From a checkpoint of a small transformer trained on Wikipedia: rotary positions, attention and MLP in parallel.
MLP neurons of a small language model. Each row is named by its layer, matrix (up: input weights) and neuron, and shows model dimensions 128-223. Each number is 500 + 50 x the weight over its row's rms, rounded and kept within 0 to 999. Numbers have three digits each.
After each neuron's rows, "fires in" lists the words (lower case) most often at its 100 highest values on Wikipedia text that the model never trained on. A number after a token or word is its count.

L9.up55:476513474500484567502467409534570641522526401535550406479487488605587588431519574514469474543466518535426529474488453518408425517495505540551462510464476502491504529537542426448490502410546537478490513578541501490469523449522504552581518539445480463504468577479529568531487470548567528453
fires in: "american" 39, "america" 9, "significant" 6, "quantum" 4

L6.up338:469485527458538502450565550563463443524537501653563490572428478477423459546558548441502503476614560608505454470536545553514487455517457540480547525439461533521504460545393601501432528510578394514526454562473442518499471519437550485586479439513436417584539448438551504607566468475525524430
fires in: "game" 15, "games" 11, "won" 10, "gourdou" 6, "gave" 5, "golden" 5

L2.up134:440542460581472615501504476483562561456544518455425505478391521490485453550396486474503565530498478510514478559451500540538481471519528486429461571485383506552507498438483422561610542462466465441531533550526574512501466463393539480572491501512543490502501452441406438470516532486457451510
fires in: "states" 30, "street" 12, "state" 10, "stadium" 8

L8.up506:546492506492508571458581556558457454595550552467483473484534513457561588463441551440435503533434461493576504501543490549594467474460525453487481473464478524547509545481383513553489529459489497455486472463592460457548524444383490469555390539561486493444528584533370474587598469486508528550
fires in: "south" 26, "north" 14, "east" 7, "san" 6

L12.up20:488518547376571611438477516446532482469599429462463532470529534530376550535488479360433529477460542473568510501590479439524523499480410419477561430512457457505526483487526503442570498475620476447559570486453515428438580498502523482521476482477397565537428489477448568500419492430516598472
fires in: "about" 23, "career" 11, "february" 5, "headquarters" 5, "without" 4, "october" 4

L6.up430:495496478442452483449518512462410555433532468545497575540485371502493510502487504586469426474515542522531517525570467394465501510460482457442519511545559536476393497484582455568525515474595504516550466547489497505491474371542622463529459438584472526475518517531490473532477467494483532375
fires in: "league" 22, "college" 13, "women" 5, "released" 5, "elevation" 4, "legal" 4

L11.up339:475483386504505537576521530454484641482568570442566644529434568499549436450534518502447504494489551525468493624493469448475514441533535539540545536569486513541475535488480508609585454462591463509548526483502487569496518490457547536481392508472457475510557467548540515619514520481544539554
fires in: "before" 13, "these" 10, "following" 9, "between" 9, "organization" 5, "made" 5

L3.up357:442497444455453407508454576486522545480471456457457493466456507436525502499509540560509543493494490495490598451587384539427469520556464476557424587474490482515520586565538492438465466501634506535464538440536503562456585469455523448518521576500505579490549549501494512457509513497540495509
fires in: "two" 28, "following" 16, "three" 9, "other" 6, "all" 5, "followed" 5

L6.up460:518442459505524537434473346531553491516462384533608533475548504489492495493545514519694582437489563480533434555440550537411450490517507523427507501536454463577622521555487481474498494482490501440496531459470476522548442542457546559481469507394499538505569485426541534506505497445515503531
fires in: "not" 36, "district" 12, "took" 7, "very" 6, "never" 5

L11.up452:400555515571547423533536506444549399465483512423561500548548476415485485541487471495435469462436526493414453458477534470489516430504519472531555359471451466427518541564511497433430533516558567516577513455578608457560414541517551437639464448536424524538534532528487504535452519554500514476
fires in: "had" 21, "has" 21, "have" 6, "introduced" 4, "itself" 4

L11.up24:554410438453375522471462507501484614503452510391515398621468479407464544563503495431422451607437474496481521472543479509509510457438535545518530423493545509510490479561431440491480487469486590503499500548501586500450497418490495500516420453474467466531517393474538526449461497465570537480
fires in: "a" 43, "up" 6, "now" 5, "own" 4

L5.up96:462445530548516471530440513509458520473464432560397535600628577543476431518423474501565493458534560513497497474443474496476524473521407542470524524536486486448485458497516511526613503458487460416535453483480509520517547514560527497474539522527483525476609521560423390501565561427509501474
fires in: "made" 13, "utc" 10, "total" 10, "time" 9, "medal" 6, "committee" 5

L13.up219:405459537546474490417492480472521483426506484480513550519490503556563405506527481487519500557526570492424494537554533424532469465421479484528612475570530470479508549521572507541483496513462579604542502474560471456517427475502519456469448494490496401562449565462574536474448514401500546434
fires in: "has" 38, "had" 21, "have" 10, "established" 5

L3.up282:483476507576561581536431426525516408504456424599560437495460520538500584546501493447450569452525451473472598541541514531483585537580496494506443491594445581468553449546518455556444483504505568598475525329585387430448514541488427514491555490452541514560564436515626447418577531531505451552
fires in: "united" 37, "country" 12, "madonna" 5

L8.up146:533512480494435478532600364544403506534520564507427416482440525546620524469530526522508570416523502491571500470563561561450527440543498625477462580570553443566435502468532591485535446486586411427538536490440470559481540409548476506538542420434573497534533492446489483492464508534553523462
fires in: "it" 51, "institute" 10, "station" 5

L13.up356:520605434508427470575475457488552422531503579495474569554464541464448450528577462470528458488473441509498526436458466508488538563533445453563527369438527486518507470523461469417626524555528443482563500503501471510454550546573454519489469454470535464599493526452467521541464465398563452413
fires in: "through" 23, "established" 11, "although" 8, "distinguished" 4, "thought" 4

L12.up232:580401450415463523464549522533464537428560489506529517478517406558464497502458548533469506465450552467514588448611483481437501466489557590489472494498565432400492563531475461559507449480510528574475531509402487462534512440510505532619517468537520553519559508615569436517486484510592487459
fires in: "it" 21, "there" 12, "and" 11, "which" 6, "died" 5, "work" 5

L6.up496:484491489517478493485478424551545465433469454528595502454437528549497537619532496543563510523460500519529414531496492472539446521510578474552483442427499521506419415554471496540523437512586511497519462555444484472536455562521503475521574592398453421502546402470462454545527538520480472506
fires in: "second" 21, "species" 13, "same" 6, "special" 5, "son" 5

L3.up31:489541392543498515499556469468551573450480450468470459554470440595545477553561502445474570460558504494526489509567555549429499525461493515485527491542447510550438590490539389493543587547454599478492505499584452462598513506553504475488427592475522530439462513547519471473590462496564588509
fires in: "american" 39, "several" 15, "america" 9

L3.up32:499522505586563526469541447534410458492470517559531484452560478498523546553578521557450608436417550483454555532438462568517489514539450530518486483497505503542499539529483521484481498556436596441541549522476520408457461532493538505454520477499539518538482413554543487494578514421514485470
fires in: "became" 17, "written" 12, "writing" 6, "writer" 6, "prince" 5, "songwriter" 5

L12.up415:476412579526394600482514455543575503580563441565556367506486504485588413561509493554554508520450444525546465522510456508464415536496559545473486460545513493547487501448486415536484466576425581450462581510526464424444518422568455528474386477483532482457521445584525491487530460536513505545
fires in: "south" 21, "united" 13, "north" 9, "of" 7, "born" 4

L2.up341:502445462543446501542480485473436463469533514509439550472482544544519460500525488402509587487488510563504426462581432545471493469532421563521560479418409464504476493469418545437563522490506537523469585457503540477474490586490471492508527602454560517462546465534510550556492557458428575553
fires in: "including" 17, "includes" 9, "bacteriologist" 9, "include" 8, "october" 7

L5.up479:547488467476469490432555559588508401488478405486517426564538445573514468560525498584528457582466501518539539560442564528503578528472434488459567486504568496409427557528476483432439414564537503466451477630524404548572406511558432442447479511505595520447545465441479479519552536472585569527
fires in: "several" 14, "however" 12, "population" 10, "0" 8, "popular" 6, "seven" 5

L13.up367:442413450441547500515490541539417518503571436451545489554470519547449593509495443365498512475557440455626515525529492467366531472429547508498368550485510473564496585539431378520599467440552505467550479355534535501458552526516510545447536512512464576641447489563510504473497423522509593438
fires in: "about" 25, "before" 18, "between" 9, "together" 5, "league" 5, "october" 4

L2.up231:526465508490472486587483479426495500464544562576513510443478549497546424559442351534462564424494505537499524561505457517514566445528490471535462512474418468514530613511467425529489513540575538420477434479444531507512440630572517492475473567499476485410556472533566493532485503539454504546
fires in: "including" 28, "include" 10, "vocals" 9, "included" 8, "includes" 5

L5.up295:429478459572438576485467514438581469475390489500552502437478543504584544501585447519556476573453568490424482505457457492417504454510410566433494520630495547535570522520523487533610556598554554397490467520456477461504477510607483517561562548492491571538504478431463599501485483557505530510
fires in: "became" 16, "not" 14, "received" 7, "remained" 6, "went" 6, "maccabi" 4

L13.up51:400525506544543475482487529440470508507442512473513527505505555528487534453477557504418446509527465493571484542529499468473470435515502479484529443508519518621473429497410538451577436478470536581541432501599519470599496435476489547484524437576506541504467536473510424553510531456473591550
fires in: "family" 19, "company" 15, "country" 11, "county" 10, "turkey" 4

L5.up34:525513530520460405488504475514431532524506437451565488494510465516526475518544576533486498497415454534512554467473506384513461467500457423480553472501470443527502510517515538550448530433416536546485482446515464547537511474484446429555533541438569405478508475458495579545534516441533449559
fires in: "1" 17, "november" 16, "13" 12, "12" 7, "14" 7, "17" 6

L8.up56:556531538424562569504451519462538467444516509484492403536500591530521508545482430484467545428514510406479480551464550548494481473546472528438522501462495611521468484504407532464528540434498604395539541405562491516477521522464509504537414551609517504536500547513451420449480461481491558443
fires in: "january" 16, "california" 13, "stadium" 9, "royal" 8, "national" 6, "state" 6

L2.up394:459499485498517466571458596420475466610399565544540422478491455577509567568563485476573439490511447582423519412483546488506434465580562622444546427541463512570423508510508478458447425440478522516472510425532553385540506447555547595510539386558510535559507552504475552572597558516533447514
fires in: "1" 20, "mountain" 8, "0" 8, "10" 7, "15" 5, "mount" 5

L2.up360:569481572572513562456480442491432461548467547591414543471451424512549465567523526548461511524541442596558488550524560408411477577541532511478437509509457497449537462519456548437501350560511486512561494506482458456537505546579483600514515502425532490515466523512540525502549541547545421521
fires in: "united" 26, "against" 9, "ft" 6, "gourdou" 5, "again" 4

L2.up332:458508508465540546520384577543526463493407474505551485498578460510578513479532503542488540481453527545452441485449452477461451500479572443446479420555616467518438408573499421411541502466431528554578507461579494493508436539530506658478587493457563545476556448464504582528617488512463506631
fires in: "would" 20, "written" 14, "writer" 8, "when" 7, "while" 7, "writing" 6

L13.up256:507474549586526481602466535425576409469554408522472435526452513564473530464608522503468536480458558391479454507356458467497425448475525526510510484528487533538463583538477424536497491432447473496466468430463507497468467525486614515588493548534490527463513475527487514516539425507498577464
fires in: "also" 45, "two" 20, "video" 6, "who" 6, "football" 6, "not" 4

L6.up38:504443537491448451484539458473540508442415469502453593504435478547421534579496578468429454502502557494500446566482524453514469518534424501551625587544517523485501561542547395500530597537594377575470541479508467509418500509471529471403494525429545509524466501571493477529523604476400554605
fires in: "including" 17, "goals" 11, "includes" 9, "include" 8, "east" 6, "included" 6

L6.up18:511541460515678516483533425529472558455406551464538558528520527411510545514553518504449453501432490529521485561515536456549491397576462575538473571463504511587450463511423465474558502555472579506507472487512516448435445417399505558515581534494491452503445527457481457521568470437495590528
fires in: "february" 41, "featured" 8, "family" 6

L9.up415:563538598417561543431556538503487494561460544455513459522448469446448519535468499511530444501439514535541521481561482420439515471508495438460472453513500549465495382424506504490478498524512554400527481530564481536505466503464606469449541494480487513513533442457451436491459532538510537499
fires in: "a" 82

L9.up140:496528478575472495497515467501519422474433482506662474533505486585537578573540569521506498468515505485554388510467511550443469453479531550418428522526552472468472486515562476570391519495528441483436542504385476566529462465553541531450494436527419445422545482528482595551470463525477467468
fires in: "to" 21, "also" 15, "never" 6, "later" 6, "often" 5, "not" 4

L5.up404:507473523480459506439485495480586588479586531460446529555405601398512464503458504546451427488517425534512605475551505460499459538426448437480431497528545435476559457572445511526384476502457568545534547523509508478506466528562439405456456544423535532498519540514522486531525588493565505509
fires in: "a" 59, "an" 35

L2.up329:428398544490470556532470529439582514385428534462558534488579532481467523392382464489426510523478414476576444470541435425491490475498497573481478538494553498522479481440486525519442478473547577417580537523566532494502440509505461483447448481556417535517584510507516533456539528447558533510
fires in: "school" 31, "personal" 8, "songs" 7, "schools" 5, "chronology" 4, "stone" 4

L5.up93:508441544533483554492441556498463561472527445471503563550495459480500543505501391624474496556599521424554596480522489524402490352575545437478434492491574564462511413500492508461509505521533527459517534485391576546585529447460574441524522484496546526454512493454595518450566481528498447478
fires in: "about" 25, "february" 16, "following" 14, "followed" 5

L5.up300:513485511457447534480513563529428527523587520482484511513416509409454434510456424505517524518548529554610496478572564517507541495486457421484511506501496463438484420511457538459472478410505546529557494530480430415497515406529536385524431568492480481477555494559432440458614431502512435455
fires in: "her" 31, "a" 22, "its" 20, "this" 16, "an" 4

L6.up221:531500437501503596495469527473550417525522486400528605517553505466528504587552522468551549516436511575530597552483452390533498559513500419449421489485517507426483552496503409506485474391544565408579513465510525617474540571436489443562516546542392407537465495498456598473502512555431484453
fires in: "him" 31, "some" 10, "still" 6, "football" 5, "become" 4, "sometimes" 4

L12.up400:471460462468505527444551438554515493549530615432600561490509506534595556529473475557449479544502522517549518358545456423476495441468478473465404451476505424474492445535463442481594502480623480508489450410561517459418461501633509522485517541475492492533443504438561540501545542478456531362
fires in: "world" 20, "third" 11, "around" 9, "ground" 8, "2nd" 6

L8.up339:469517561449407482471541528581446514579434511524579456580378522540509483463541545440470513557433489474539546475465511496554517519441561602531404457601521429503542462547451557500483468528430534488496599514484512529420571489540502387416448477457512517436572558533509460488425552452470495573
fires in: "a" 17, "its" 13, "it" 13, "director" 9, "directed" 7, "wrote" 6

L6.up205:490498449520504394561457466596483498420482444487523473431513457454487464517480538458548532511396457476555502515434512456551485471506490576447467500618478536562548538475514458465482531529401492515526389562458525491522493490569477505558584539604440470349485497416522438508509509451446482514
fires in: "february" 21, "george" 10, "age" 8, "average" 6, "district" 5

L5.up155:540549488550536503537541583516467520373544481508570469498525498476487524515472555499491494471429562461449502499486400421586532473467467470498488490459523548454550504513457555551503608500511517414533457460508459484508614507582493475603479488490462484404467613577510519516528618464510398525
fires in: "him" 31, "north" 16, "south" 8, "western" 4, "west" 4